From a checkpoint of a small transformer trained on Wikipedia.
Size: 4 heads of 32, vocabulary 2048, 4.39M parameters.
Architecture: rotary positions, no biases in attention or MLP.
MLP neurons of a small language model. Each row is named by its layer, matrix (up: input weights) and neuron, and shows model dimensions 32-127. Each number is 128 + 24 x the weight over its row's rms, rounded and kept within 0 to 255.
After each neuron's rows, "fires on" lists the tokens most often at its 100 highest values on Wikipedia text that the model never trained on.

L6.up273 [170 157 162 150 115 136 176 147 110 152 128 123 123 179  94 102 142 102 106 130 131 111  91 128 137 135 123 134 168 170 110 169 106 116 138 116 125 140 101  70 136  97 140 109  97 117 152 145 108 140 134 143 158 147 148 101 127 133 145 120 150 110 144 135 129 120  69 176 132 146 122  65 117 132 135 140 156 140 150 109 132 155 101 123 127 151 107 133 131 114 112 128 137 138 104 116]
fires on: "K", "o", "d", "os ", "g", "i"

L2.up429 [ 94  99 147 118 147 104 125 161 123 128 125 103 135 180 117 113 132 129 171 128 113 175 162 135 113 165  99 131 126 121 141 159 155 104 110 137 127 131 146  73 150 141 133 130 122 138 165 115 112 107 129 139 154 165 113 152 175  88 162 132 163 149 161 134  84 141  92 139 123 127 157 140 141 107 112 150  84 102 131 129  87 128 127 116 118 106 136  60 116 146 134  95 132  97 133 161]
fires on: "elec", "Oc", "suc", "sol", "ian"

L2.up384 [ 99 151 116 134  92 111 171 138 147 144 148 141 120 175 134 100 120 136 133 145  83 144 114 140  93 148 134 155 123 147  92 213 143 114 159 107 135 133 157  89 143 101  99 164 123 112 102 140 135 121 135 135 128 112 137 148 110 122 102 105 153 118 120  84 112 142  95 158 152 100 104 122 130 109  86 144 100 141 143 162 102 115 164  92 141 122 121 115 179 163 107 115 118 107 147 149]
fires on: "ers", "suc", "ors", "cer", "ards", "ian"

L4.up456 [145 110 155 125 166 171 116 135 104 141 162 141 154 180 114 123 161 138 153 118 110 159 102 112 133 128 127 146 125  83 138 149 133 131 133  68 103 149  97 100 174 128 101 152 133 144 119 128 113 142 142 100 173 100 131 112  86 126 163  56 152 130 103 127 128 109 113 143 146 130 131  95 104 146 105 149 134 119 100 141 144 117 146 136 119 105 164 145 103 155 170 170 145 127 124 144]
fires on: "= ", "pre", "\n\n", ": ", "fec", "found "

L2.up359 [139  93 103 130 138 119 121 168 102 121 125 147 176 156 116 129 134 161 102 126 141 126 117 120 107 133 148 151 138 117 133 171 153 162 172 189 115  78 125 127 167 131 171 136 142 136  63 112 119 141 108  96  92 112 142 128 137 143 160 160  98 106 103 121 151 125  98 131 119 184  49 116 107  99 124 143 144 119 130 134 121 130 100 106 128 128 153 148  97 125 142 104 146 150 103 125]
fires on: "day", "• ", "ouse", "val", "time", "Sing"

L4.up639 [112 126 143 153 141 125 118 110 158 157 121 129 158  74 205 131 150 180 124 151  77 142 128 105 150 124 129 167 148 141 146 181 126 103 137 156 100 103 133 129 144 139 140 115 153  93 133 129 134 109 122 152  85 149  99 133 149 117  89 137  89 155  85 138 150 118 149 155 167 128 147 159 157 143 120 136  47 131 130 110 131 104 136 142 129 100 185 103 135 118 107 148 121 106 100 175]
fires on: "le", "he", "me", "rele"

L6.up494 [ 85 108  96 180 128 133 129 146 154 132 114 110 117 173 117 103 116 112  91 110 129 116  88 111 115 141 142 129 125 101 188 111  96 121 121 108 146 118 113 138 122 135 143  98 119  95 170 132 164 103 122 153 119 138 145 140 161 114 127 166 106 170 100  90 136  76 104  96 145 131 173 135 151 129 122 130 126 127 145 177 133 113 132 121 190 104 107 124 154  96 126 133 123 144 117 130]
fires on: "im", "ence", "ip", "0", "ion"

L4.up78 [115 171  98 135 136 129 149 130 132 100 155 140 121 121 122 130 154 131 149 148 171 167 141 154  92 100  86 104 120 110 127 158 147 129 103 171 136 147 125  96 138 133 122 125 106 125 127 140 140 163 147 165 104 104  91 117 127 109 127 137 126 158 119 120 179 163 120 114 145 174 156 129 162 104 116 106  45 133 102 119 122 143 132 148 115  90 187 116 112 146 105 137 109  88 119 134]
fires on: "le", "he", "les "

L4.up137 [163 130 154 117 101 137  93  83 119 153 117 179 109 120 200 146 116 133 123 136 106 130 148 184 123 121 155 152 157 143 138 154 116 128 101 170 148 111 136 140 162 156 143 123 177  99 169  98 134  93 127 132 100 114 118 137 156  92 114  91 113 141 177 109 108 116 120 175 151  87 176 119 143 176 124 139 118 136 135 119 114 116 113 110 151 121 176  96 154 101 115 134 129 134 145 139]
fires on: "x", "le", "ard", "5", "vis"

L6.up294 [126 141  76 162 121 142 116 144 151 106  98 127 156 130 159 164 114 114  41 100 110 105 119  94 151 148  92 110 126 143 128 102 124 134 152 151 108 117 134  96 129 123 132 117 139  76 125 141 165 116 121  99 100 134 115 104 150 147 124 163  95 143 135 106  99 139  73 146 126 108 153 112 130 127 132 146 144 143 150 167 121  99 143  76 163 149 130 130 102 105 118 134 117  90 116 152]
fires on: "on", "ab", "ach", "Ph", "aph", "g"

L6.up257 [163 128 136 155 131 113 143 152 159 135 108 157 148 184 152 104 131  85 101  86 154 105  83 114  94 161  91 140 151 131 144 178  86 125 121  99 149 141  87 126 117 117 114  92 104  96 154 151 141 118 147 127 144 169 150 111 111 167  99 165  84 110 150 127 118  77 109 132 153 120 146  93 161 123 152 133 135 125 179  92 118 104 130 124 168 141 117 149 140 134 138 111 117 165 113 116]
fires on: "g", "ing", "ae", "w"

L6.up527 [135 156  99 147 144 128 133 114 152 136  99 123 135 162 105 133 125 106  79 106 128 119  97 137 129 132 115  98 144 144 113 137 103 140 145 170  88 123  93  79 149 121 152  85 101  91 140 130 144  79  92 119 138 147 154 108 143 145 114 174 147 116 131 123 132  86  95 142 146 108 180  86 137 126 130 135 146 145 161 140 119 134 127 129 149 134 141 136  92 112 160 132 107 105 107 150]
fires on: "g", "'"

L6.up112 [132 124 188  99 163 122 131 128 135 124 173 149 139 110 138 144 119 164 134 164 136 134 187 135 148 125 142 146 109 135  75 102 172 150 109 134  93 112 124 122 113 108 114 135 127 154 107 114 122 125 111 131 145 152  78 110  75 101 132 135 121 130 149 134 101 167 159 127 146 145  78 154  98 105 158 100 138 135 100  93 100 102 130 123  71 156 161 134 103 178 169 126 105  98 115 130]
fires on: "th ", "an ", "second ", "8 ", "first "

L4.up211 [117 105 122  90 149  93 130 119 132 108 146 145 111 174 126  34 137 163 120 107 132 116 121 147 123 130 120  99 115  84  99  93 124 109 118 102 124 139 133 107 108 108 107 134 100 131 138 129  90 138 196 120 186 135 140 132 131 159 143 103  78 119 141 147 139 168 111 110 130 169 143 125 119 124 128 132 142 106 183 135 121 119 111 163  76 129 117 119 112 140 126 132 160 134 115  91]
fires on: "f", "There "

L2.up46 [125 127 124 131 144 148 151 139 136 111 124  80 121 131 109 112 105 146 104 119 136 149 108 135 155 113 133 135 114 107 130  98 144 131 138 103 113 117 117 107 135 118 130 142 115 157 130 105 146 123 132  97 124 147 157 133 114 124 126  86 114 109 172 121 149 104 154 118  83 142 213 123 154 103 129 113 122 120 121 105 161 128 148 156 119 115  78 139  97 142 104 173 116 141 106 125]
fires on: "gen", "X", "sk", "ach", "ad"

L4.up338 [143 109 105 113  93 152 133  94 126 104 145 185  74 151 119 145  91  68 137 112  98 139 129 129 125 135 139 130 122 168 116  81 123 141 100 151 127 137 133 154 124 123 145 133 124  92 178  92 105 136 118  92 199  90 151  84 142 149 142  89 141  91 151  87  79 150  91 136 123  95 155 128 117 149 120 136 143 123 150 109 113  96 136 121 169 160 118 118 134 127 130 117 166 152 148 127]
fires on: "ell", "iss", "itt", "5", "ent", "ater"

L4.up374 [158 110 127 123 147 118 133  96 121 152 134 149  99 112 171 156 105 107  93 117 101 135 106 176 130 153 143 161 121 141 151 117 136 115 113 117 140 104 118  99 147 116 135 140 147  86 136 132 107 123 105 134 150 139 154 131 168 139 128  86 123 101 151  82  89 126 123 154 136 113 148 101  90 147 118 159 112 119 174  90 137 113 109 100 193 127 152 145 132 123 120 122 169 146 128 141]
fires on: "5", "ell", "iss", "ard", "tion", "ent"

L4.up372 [126 145 142 137 141 130 122 131 103 142 120 139 122  78 162 118 161 155 137 146 121 138 134 147 127 122 120 115 144 132 127 163  84 130 107 162 139 118 140  91 177 150 164 125 101 136 115 108 157 145 119 166  85 111  89 129 181 103  99 149 107 188 123 105 145 112 141 149 142 143 133 122 170 121 113 116  92 135  97 115 128 147 131 126 147  96 139 139 137 112 110 128  84  59 144 160]
fires on: "le", "he", "fi"

L4.up150 [142 133 151 143 109 126 123  96 195 131 153 131 173  99 188 120 123 154 101 131 101 127  97 122 137 146 134 205  90 148 166 184 153 153 117 133 125 120 139 130  87 150 136 112 149 133 127 117 145  87 133 122 130 128 101 136 129  90 100 132  96 106 148  86 106 166 154 138 140 123  99 141 145 135 181 134 148 144 173 144 106 174  92  79 135 125 109  92 134 108 141 136 125 143 137  86]
fires on: "ph", "No", "oph", "Ma", "ea", "stit"

L2.up582 [127 173 134 156 125 121 181 143 160 151 135 134 153 139 158 124 116 104 101 109 138 132 115 135  96 122  84 174 117 134 129 173 111 103 145 118  93 161 121  78 127 131 140 126 149 136 138  95 101 144 146  78 134 142  94 139 121 119 105 113 107 101  69 151 124 168 149 125  95 100 129 133 113 141 108 114 113 122 125 134  97 117 108 108 111 140 145 117 136  94 146 140 104 143 171  87]
fires on: "es", "oc", "comm", "ea", "stit"

L2.up464 [133 105  95 105 116 127 129 136 116 117 170  90  77 103 115 112 130 174 122 121 152 117 128 123 179 136 159 125 126 131 119  85 142 152 125  70 144 115 127 108 107 110 128 142 133 165 156 104 134 120 121 125 119 195 168 123 106 115 114 123 102 131 157 122 120 141 151 102 128 115 198 115 148 138 131 108 149 137 136 104 117 158 144 145 191 121  86 174 122 124 126 128  94 109  83 115]
fires on: "r", "bu", "ad", "X"

L4.up349 [163 107 112 138 146 123 128 112 154  67 130 169  98 140 102  95 138 129 141 109 154 158 152  95 133 150 141 100 131 109 131 106 133 132 107  97 141 125 142 158 105 132 111 109  83 109 144 120 133 141 111  86 138 100 148 111 154 156 169 151  94  86 107 102 101 126  97 108 104 106 125 121 138 124 118 124 132 106 175 129 143  92 134 135 187 173 109 143 115 110 111 108 162 131 134 126]
fires on: "3", "ell", "itt", "tit", "addi"

L4.up14 [146 155 170 104 159  89 165 138 125 154 115 110 145 141 167  97 116 122 102 158 126 106 131 132 132 127 102 139 129  86 123 124 120 115 123 107 143 151 112  97  91 116 117 156 125 139 125 159 131 114 152 163 164 141 157 156 111 148 115 166  85 138 108 112 155 137 185 131 128 144 109 110 127 139 117 141  56 118 182 151 126 138 100 134 102 160 166 132 166 150 145 146 146 118 101 137]
fires on: "ry ", "v", "'", "f", "ley "

L4.up119 [144 139 127 148 125 123 143 109 130 120 133 172  95 123 120  76 131 186 149 131 108 131 159 175 102 115  82 133 132 136 107 140 121  91 138 169 121 117 143 128 154 164 149  91 108 121 135 106 147 133 153 164 122 125 108 141 144 114 119 160  98 151 135 148 179 137  98 154 146 138 148 136 195 156 115  80 104 136  99 113  95 161 122 160 104 125 162 140 150  91 138 140  85 105 127 133]
fires on: "s", "he", "lev"

L4.up622 [166  99 151  98 130 138 127 120 121 149 106 155 128  92 148 152 105  84 115 107  79 134 133 129 136 147 145 135 124 155 118 108 114 111  94 149 154 105 163 132 127 139 145 123 149 105 160 112 127 118 117 115 166 113 148 114 155 165  98 105 118 104 145 101  69 120 114 153 148  67  98  97 107 139 125 159 137 113 175 105 129 107  97 114 178 186 136 123 144  96 118 120 151 160 119 135]
fires on: "5", "191", "187", "career", "itt", "ent"

L4.up492 [143 123 121 131 159  99 113 136 137 147 111 144 120 153 142 122 125 124 110 154 132 120 171 132 121 158 111 164 135  58 132 138 128 124 128 102 109 108 102 125  89 123  78 136 115 129  99 145 122 130 139 112 118 134 158 103 128 143 148 180 107 107 133  78 123 127 129 136 103 148 113 120 108 120 145 140 145  87 172  97 131  86  99 135 138 147 144 152 176 150 100 117 161 151 159 123]
fires on: "tit", "itt", "isc", "ep", "min", "ess"

L6.up502 [130 126 135 157 141 108 141 113 132 127 137  81 165 128 129 129 127 136  76 111 141  91 129 118 165 137  87 112 141 123 143  97 122 147 138 194 126 150 123 110 107 116 128  97 125  98 165 139 145 105 102 149 145 162 117  84 117 114 149 148 120 133 162 137  99 124 125 110 159 137  96  85 146 103 189 146 140 155 124 117 112 112 125 113 138 145 114 114  91 105 133 127  91  84  63 136]
fires on: "6", "0", "g", "/ ", "ard"

L4.up156 [115 101 161 149 114 123 127 123 110 127 164 119 123  99 163  94 112 125 112 132 162 132 118 118 112 154 116 168  81 140 125 161 150  96 135 134 112 129 146 151 136 142 126 114 155 158 146 129 130 135 153 177 108 160 104 132 105 129 156 120 120 131 140 141 156 135  90 125 145 145 149 162 175 135 131  91 116 158  86 113  64 118 149 123 100  89 161 106 118 145 122 136 137  66 106  87]
fires on: "det", "fur", "so", "he", "car", "ock"